From a checkpoint of a small transformer trained on Wikipedia.
Size: 12 layers, 4 heads of 64 (1 for keys and values), 12.7M parameters.
Architecture: rotary positions, no biases in attention or MLP, untied embeddings.
MLP neurons of a small language model. Each row is named by its layer, matrix (gate and up: input weights) and neuron, and shows model dimensions 96-191. Each number is 128 + 24 x the weight over its row's rms, rounded and kept within 0 to 255. A neuron's up and down rows have the sign that makes its largest values positive.
Before each neuron's rows, "fires on" lists the tokens most often at its 100 highest values on Wikipedia text that the model never trained on. A number after a token or word is its count.

fires on: " from" 21, " to" 17, "\"" 15, ";" 12
L5.gate426 [125 119 128 157 150 120 165 119 124  82 146 158 106 116 123 127 137  92 148  98 142 198 121 123 126 143 130 153 136 126 112 127 113  96 111 119 117 179 153 125 115 134 107 121 145 108  84 105 103 110 146 119  97 119 151 104 102  51 161 176 149 115 133 124 116 114 119 110 138 139 171 136 134 138 140 113 109 129 104 190 123 136 120 143 193 179  89 145 103  68 130 104 132 109 151 126]
L5.up426 [134 158 135 138 108 125 113 152 131 149  71 146 120 124 117 141 133 119 102 135 120 109 128 121  92 101 133 161 110 110 105 100 126 152 141 129 120 138 140 151 129 135 108  87 140 119 127 171 173 125 142 160 114 137  96 128 143 137 103 150 163 138 112 149  79 113 134 146 116 112 112 150 123 147 147 178 100 109 120 103 123 129 108 107 165 156 133  84 115 107 151 183 116 114 145 104]

fires on: "\"" 77, "”" 14
L7.gate513 [124  94 175 119 131 111 143 129 138 116 136 131 120  99 113 135 160 131 125  63 154  97 152 150 125 106 121 121 151 137 147 153 151 124 179 153 122  89  79 158 113 112 111 114 135 106 142 156 153 129 180  98 153 166 157 127  99 151 122 113 129 105 119 133  92  82 106 115 184 137 174 188 134 131 142 193 112 147 112  67 109 151 148  90 103 130 144 126 140  99 111 137 103  89 141 139]
L7.up513 [102 177  93 101 123 101 177 134 138 120  99 141 146 116 138 127 121 155 132 119 140 125 127 125 162  79 124 109 147 149 102 146 139 118 109 157  96  86 155 156 124  89 147 108 139 116 129 119 172 116 153 147  67 123 165  94 181 168 168 126 100 120 162 172 151 140 121 129 178 130 115 146 138 117 132 142  86  90  78 149 112 138 114 123 119 124  97 136 147  87 142 145 131 134 148 149]

fires on: " A" 27, " a" 15, "A" 9, " $" 6, " |" 6
L8.gate126 [148 124  99 146 132 138 148 147 159  82 164  93 140 156 118 145 139 114 113 130 122  82 142 166  66  97 147 122 127 101 123 189 142 154 155 108  79 108 122 141 122 139 130  98 110  87 143 148 161 110 140 113 116 150 127 182 172  98 108 156 124 104 119 131  81 102 131 142 108 111 125 139 140 125 122 141 130 121 139 103 135 143 169 136 133 118 118 138 115 118 121 110 127 130 132 105]
L8.up126 [101 142 123 139 142 128 153 125 133 117 144 101 159 145 183 100 120 142 120  81 106 102 117 153  99 180 165 195  98  77 120 153 117 167 127 119 110 169 116  85 101 143 133 132 134 121 145 145 133 121 120 114 102 117 141 123 136 104 150 114 132 124 146 125 137 124 147 140 119 111 116  87 207  86 152 166 170 156 125 120 121 164 156 162 116 112 151 148  93 117 103 120 112 148 134 125]

fires on: "." 50, "na" 18, " Marine" 9
L3.gate694 [106 153 153 149 155 108 117 118 124 114 151  77 137 162 141 147 101 143 176 127 137 123 129 140 113 147 143 115 146  81 168  98 146 154 122 143 143 162  74 116 147 147 124 191 117 106 119 115 130 136 112 112 121 162  96 167 128 138 174 145 145 130  67 119 118 139 152 140 108 106 167 128  98 157 130 167 130 109 109 110 131 150 111 121 122  99 135 102 108 126 154 111 172 109 151 121]
L3.up694 [118 158 130 117 101 158 124  85 138 121 109 124 147 119 127 157 165 144 140 156 107 100 200 118 156 132 107 106 167 147 155 140 135 108 104 149 156 149 105 156 125  73 131 118 136 132  99 177 155 141 107 112 152 150 115 113 134 144 115 137 131 116 142 147 105 118 147 129 126 120  90 112 131 140 151  97  82 168 111 129  98 109 121 158 109  91 153 126 134 151  96 117 112 127 162 110]

fires on: "." 98
L3.gate14 [147 146 172 141 105 148  89 115 160 145 145 178 141 182 127 138 143 105 131  87 127  99 101 128 120 116 127 112 140 118 175 107 129 140 151 134 160 135 119 189 123 119 132 123 107 119 158 155 156 138 135 138  84 129 102 139  95 114 144 140 180 129  71 126 113  85 139 107 119 131 114 119 123 131 124 129 115 108  95 125 151 137  90 137  77 123 164  96 111 135 151  97  66 113 164 100]
L3.up14 [122 122 159 130 110 115  95 137 165 128 111 122 163 139 128 138 135 130 142  81 150 113 101  94 120 108 125  93 157 136 150  86 111 155 149 101 154 155 122 181 130 103 146  95 108 125 123 158 158 162 137 133 100 101 104 116 100  90 149 131 162 130 122 102  82 125 150 112  96  93 124 118 108  97 143 110 118 133 110 121 120 165 116 147  84 134 151 115 116 134 128  86  99 139 139 105]

fires on: " No" 23, " Total" 21, " no" 6, " of" 5, "ma" 4, "lor" 4
L3.gate550 [160  98 141 140 125  93 155 109  79 140 105 141  87 153 114 140  92  79  98 178 135 102 139 125 141 137 111 137 182 142 135 104 124 129 104 131 135 109 136 150 126 128  76 137 120  98 137 135 105 132  93 135 158 101 146 120 115 131 156 124 136 120 115 144  94 125  94 100 133 103 133  84 133 108  77 143 108 139 146  90 132 114 141 166 110 146 127 139 150 127 119 108 127 118 100 150]
L3.up550 [120 103 150 133 101 128 127 122 112 164 127 119  93 108 130 144  46 143 135 136 147  84 171 112 129 185 124 127 150 173 100 101 112 141 120 154 146 132 172 161 120 136  87 120 136 159 175 138  93 147  77 149 137 120 141 111 114  98 148 124 124 129 156 114 108 129 130 118  95  77 107 101 140 121 108 150 128 140 156 111 139 119 144 135 116 144 147 168 143  79 147 148 132 135 140 141]

fires on: "\n" 21, "\n\n" 18, "," 14, " It" 11, "." 4
L7.gate229 [129 165 145 153 113 152 109 134 143 141 157 112  72 165 113 141 153 104 158 145  71 133 106 116 143 134 140 162 130 153 156 129 157 118 158 149  84 141 149 130 121 187 121 106 164 129 117 158 129 124 115 153 141 156  72 185 143 111  95 150 136 114 105  83 106 101 149 112 103 108 113 139 153 130 152 128 143 129 191  97 145  79 122 144  95 161  94 123 125 139 123 127 129 138 147 121]
L7.up229 [151 109 137 115 109 112 132  78 124 141 132 116  81 140 125 189  87 162 162 177 123 166 127 124 165 128 105 108 166 146 127 159 123 136 110 158 143  94 120 130 114 141 147 175 124 166 136 155 148 150 168 168 116 120 113 101 115  82 161 132 108 110 130 136 150 123 128 117 118 126 111 140 118 127 114 150 135 101 144 137 125 133 134 136 115 138 145 174 139 146 142  52 136  93 151 126]

fires on: "-" 15, "–" 15, "s" 10, " for" 10, " of" 8, " to" 7
L7.gate290 [162  64 172 134 147 108 160  94 119 139 129 156 143 130 149 142 136 120 114 119 122  90 111 143 156 126  92 139 148  81 118 109 129 147 151  64  89 147 152 141 113  93 168 104 147 107 134 114 162 148 125 116 114  89 155 147 103 124 132 104 148 117 132 152 139 129 119 138 140 128 107 160 112 132  78 163 110  82  97 117 143 139 121  78 130 108 101 148 127  80 109 127 105 133 157 103]
L7.up290 [109 122 119 152 105 131 121 131 132 164 111 120 140 157 171 140 139 107 122 114 127 143  84 133 136  88 154 149 121 109 137  91  80 109 147 127 153 171 137 146 111 135 129 112 134 120 119 102 125 148 181 103 133  95 127 124 129 129 138 141 124 117 135 114 160 145 109 132 121 133 167 130 124 161  89 146 124 160 145 141 134 111  91  89 157 110 129 152 135 119  66 121 195 106 115 133]

fires on: " |" 26, "|" 19, " =" 13, " (" 11, "Species" 6
L8.gate596 [136 123 117 147 151 122 135 133  97 128 115 132 131 113 123 153 158 151 118 157 119 120 141 113 124 119 132 153 145 113 147 158 140 147 130 141 150 107 127 231  96 165 110 136  96 150  99 133 135 115 122  99  99  94 146 158 111 125 137 130 175 104 120 127  93 145 127 158 125 133 150 120 150  89 130 162 116  85  96 136 133 120 139 142 154 141 132  84 127 173 186 124 181 120 119 125]
L8.up596 [139 102 148 112 116 155 161 130  98 128 131 125 134 138 111 138 119 122 102 117 134  90 143 136 112 103 132 103 127 127 122 147 154 136 138 164  96 144 161 176 111 144  92 170  80 147 107 155 165 131 119  92 104  69 128 132 109 151  94 134 143 128 126 130 119 130 110  95 116  77 109 130 193 123 175 134  93 121 107 126 103 165 177 144 146 102 125 119 130 188 129 116 193 134 103 118]

fires on: "." 71, " as" 8, "ES" 6
L5.gate661 [146 153 157 133  88 146 138 108 128 187 143 133 132 162 149 103 114 112 172 100 129 155 112 187 163 120 115 121 128 104 126 109 111 121 114 181 164 143 114 166 123 119  91 146  89 122 120 153 154 145 149 147 160 177 117  97 122 108  95 127 178 119 111 123 111  89 101 152  90 156 167 146 168 148 125 138 139 114 127  89 164 153  76 150  92  93 170  84  99 162 137 144 136  90 162  92]
L5.up661 [119 115 140 129  82  73 146 116 189 162  87 133 141 120 135 137 147 107 158  84 126 159 163 116 167  77 135 130 132 143 147 106 143 131 107 156 144 149 130 183 143 112 140 114  98  95 103 165 152 138 133 136 118 143 150 118 112 145 118 132 148 129 155 103  98 108 150  70 102  87 141 130 162 135 188 134 120 137 127 122 130 149 125 131 121 137 123 114 109 129 135 126 114 155 153  85]

fires on: " Al" 39, "–" 7, ":" 6, " super" 5, " to" 4, " tri" 4
L5.gate337 [117 140 173 165 125  99 138 119 126 130 135 168 119 156 152 147 140  86 150 103  87 110 116 157 152 104 115 119 121 140 122 119  96 163 200 138  99  98  87 148 137 112 106  89 129 136 143 143 120 159 167 181 117 105 150 141 137 136 122  69 151  84 120 141 149 144 106 128 136 148 121 130  91 111  97  94 108 103 163 157 121 104 127 132 138 101 132 157 113 102 148 126 140 121 138 138]
L5.up337 [136 153 107 144 158 143 145 102 129 128 155 109 164 140 127 133 169 137 126 131 159 100 140 157 138 133 134 158 142 129  98 138 124 140 172 111 150 163  89 159 105 115 160 120  76 119  81 133 117 126 112 127 140 122 105 155 131  90 128 124 150 124  92 126 127  85 126 114  99 150 150 174 108 168  99 108 115  93 133 159 121 119  73 169 132 159 141 150 104 160 124 105 128 103 162 148]

fires on: " |" 20, "″" 15, "s" 14, "\n\n" 9, "\n" 4
L7.gate166 [ 99 132 174 147 102 176 156 114 128 123 126 140 154 143 128 146 105  94 168  94 107 148 103 102  91 134 107 103 150 121 136 119 134 127 139 126  75 153 141 139 119 149 112  87 166 146 123 179 123 186 102 128 130 122  95 152  89 149 115 154 154 128 120 106 119 133  92 136 131 156 146 107 164 106 132 124 120 136 131 120 160 141 126 166 112 131 157 128  88 184 100 140 110 107  69  81]
L7.up166 [155 135 136  79 116 129 137  68 165 129 155 165 122 174 110 167 106 100 128 158 130 144 135  92 135 140 108 135 121 151 130 132 148 133 118 132 114 115 137 124 146 145 102 103  85  53  92 136 106 148 107 147 114 117 156 139 140 120 124  90 107 136 148  93 135  74 167 108 159 106 116 107  97 146 156 121  94 116 132 187 127  90 136 116 138 114 138 139  95 127 156  91 121 132 129 134]

fires on: "=" 38, " a" 19, " of" 9, " her" 8, " |" 8, " and" 5
L7.gate416 [186 100 109 138 156  97 131 157 111 126 130 157 136 163 103 113 117 100 125 136 101  89  81 134 108  88 124 135 141 134 107 166 124 172  96 132  93 142  93 168 113 147 112 134 112 140 154 128 112 124 126 131 134 135 132 142 130 121 118 121 125 116 128 103 123 117 125 137 125 173 154 125 156 155  97 140 162 120 136 114 142 102 113 146 130 128 143 133 104  91 110 124 133 105 123 140]
L7.up416 [106 139 127 138 149 133 144 141  93 106 156  90 119 172 125 138 142 110 112 153 115 132  90 145 146 111 128 126 160 114  87 162 129 183 121 105  95 163 107  89 108 157 114 144 127 131 132 119 107 108 106 127 140 169 135 103 153  87 113 100 140 115 161 164 109 174 100  90 138 157 114 164 194 133 147 151 163 120 135  94 137 157 124 148 141 137 143 135 132 125 116 116 118 158 145 134]

fires on: "." 44, "UT" 5, " British" 4
L5.gate251 [120 147 153 135 124 141 174 123 101 137 162 149 103 118 121  84 147 118  87 102 100 152 118 120 114 124 116 123 160 112 144 120 124 148  92 159 122  90 163 139 114  86 134 141 124 125  70  80 188 136 124 126 155 185 118 135  80 103 135 154 152 118 133 151 115 165 120 110 153 139 108 143 142 143 126 116  95 153 101 144 132 120  98 142 111 112 131  75 114 144 124 111 147 115 157 102]
L5.up251 [127 126 152 145 106 130 117 116 146 143 121 143 144 121 134 101 128 134 146  93 158  92 121  99 123 123 119 133 162  79 133  82  81 139  73 114 122 113 162 100 172  93 118 114 141  91  57 143 127 159 103 190 119 127 145 142 123 119 117 151 126 138 128 107  89 122 110 121 126 114 134 115 159 128 147  99 117  80  95 105 114  98 110 124 129 140 116  74 136 106  97 104 102 124 172 161]

fires on: "\"" 29, " in" 28, " \"" 14, ";" 10, "In" 4
L5.gate137 [157  95 140 138 112 109 123 143 135 126 138 143 140  99 133 133 191 128 111  82 109 121 126 147  86 121 116 161 171  87 120 104 142 143 125 125 164 125 164 146 122 116  87  98 138 170 122 176 161 121 171 107 133 142 170 128 125 128 113 120 145  92  99 132  67 110 135 126 137 139 144 146 144 112 115  93 123 117 133 131 165 172  71 173 137 110 140 113 130  76 153 155 130 140 114 116]
L5.up137 [172 156  93 114 124 109 145 123 126 113 136 153 155 102 159 145 144 118  98  90 196 101 182 112 109 127 122 139 115 123 147 101 148 142 131 104 141 147 129 113 148 123  98  88 137 144 124  92 161 144 110 138 137 116 153 121 147 115 138 150  94 130 120 124  47 126 158 133 110 140 153 147 146 146 127 161 105 122 128 116 120 140  81 121 103 101  86 132 125 119 124 127 137 130 135 124]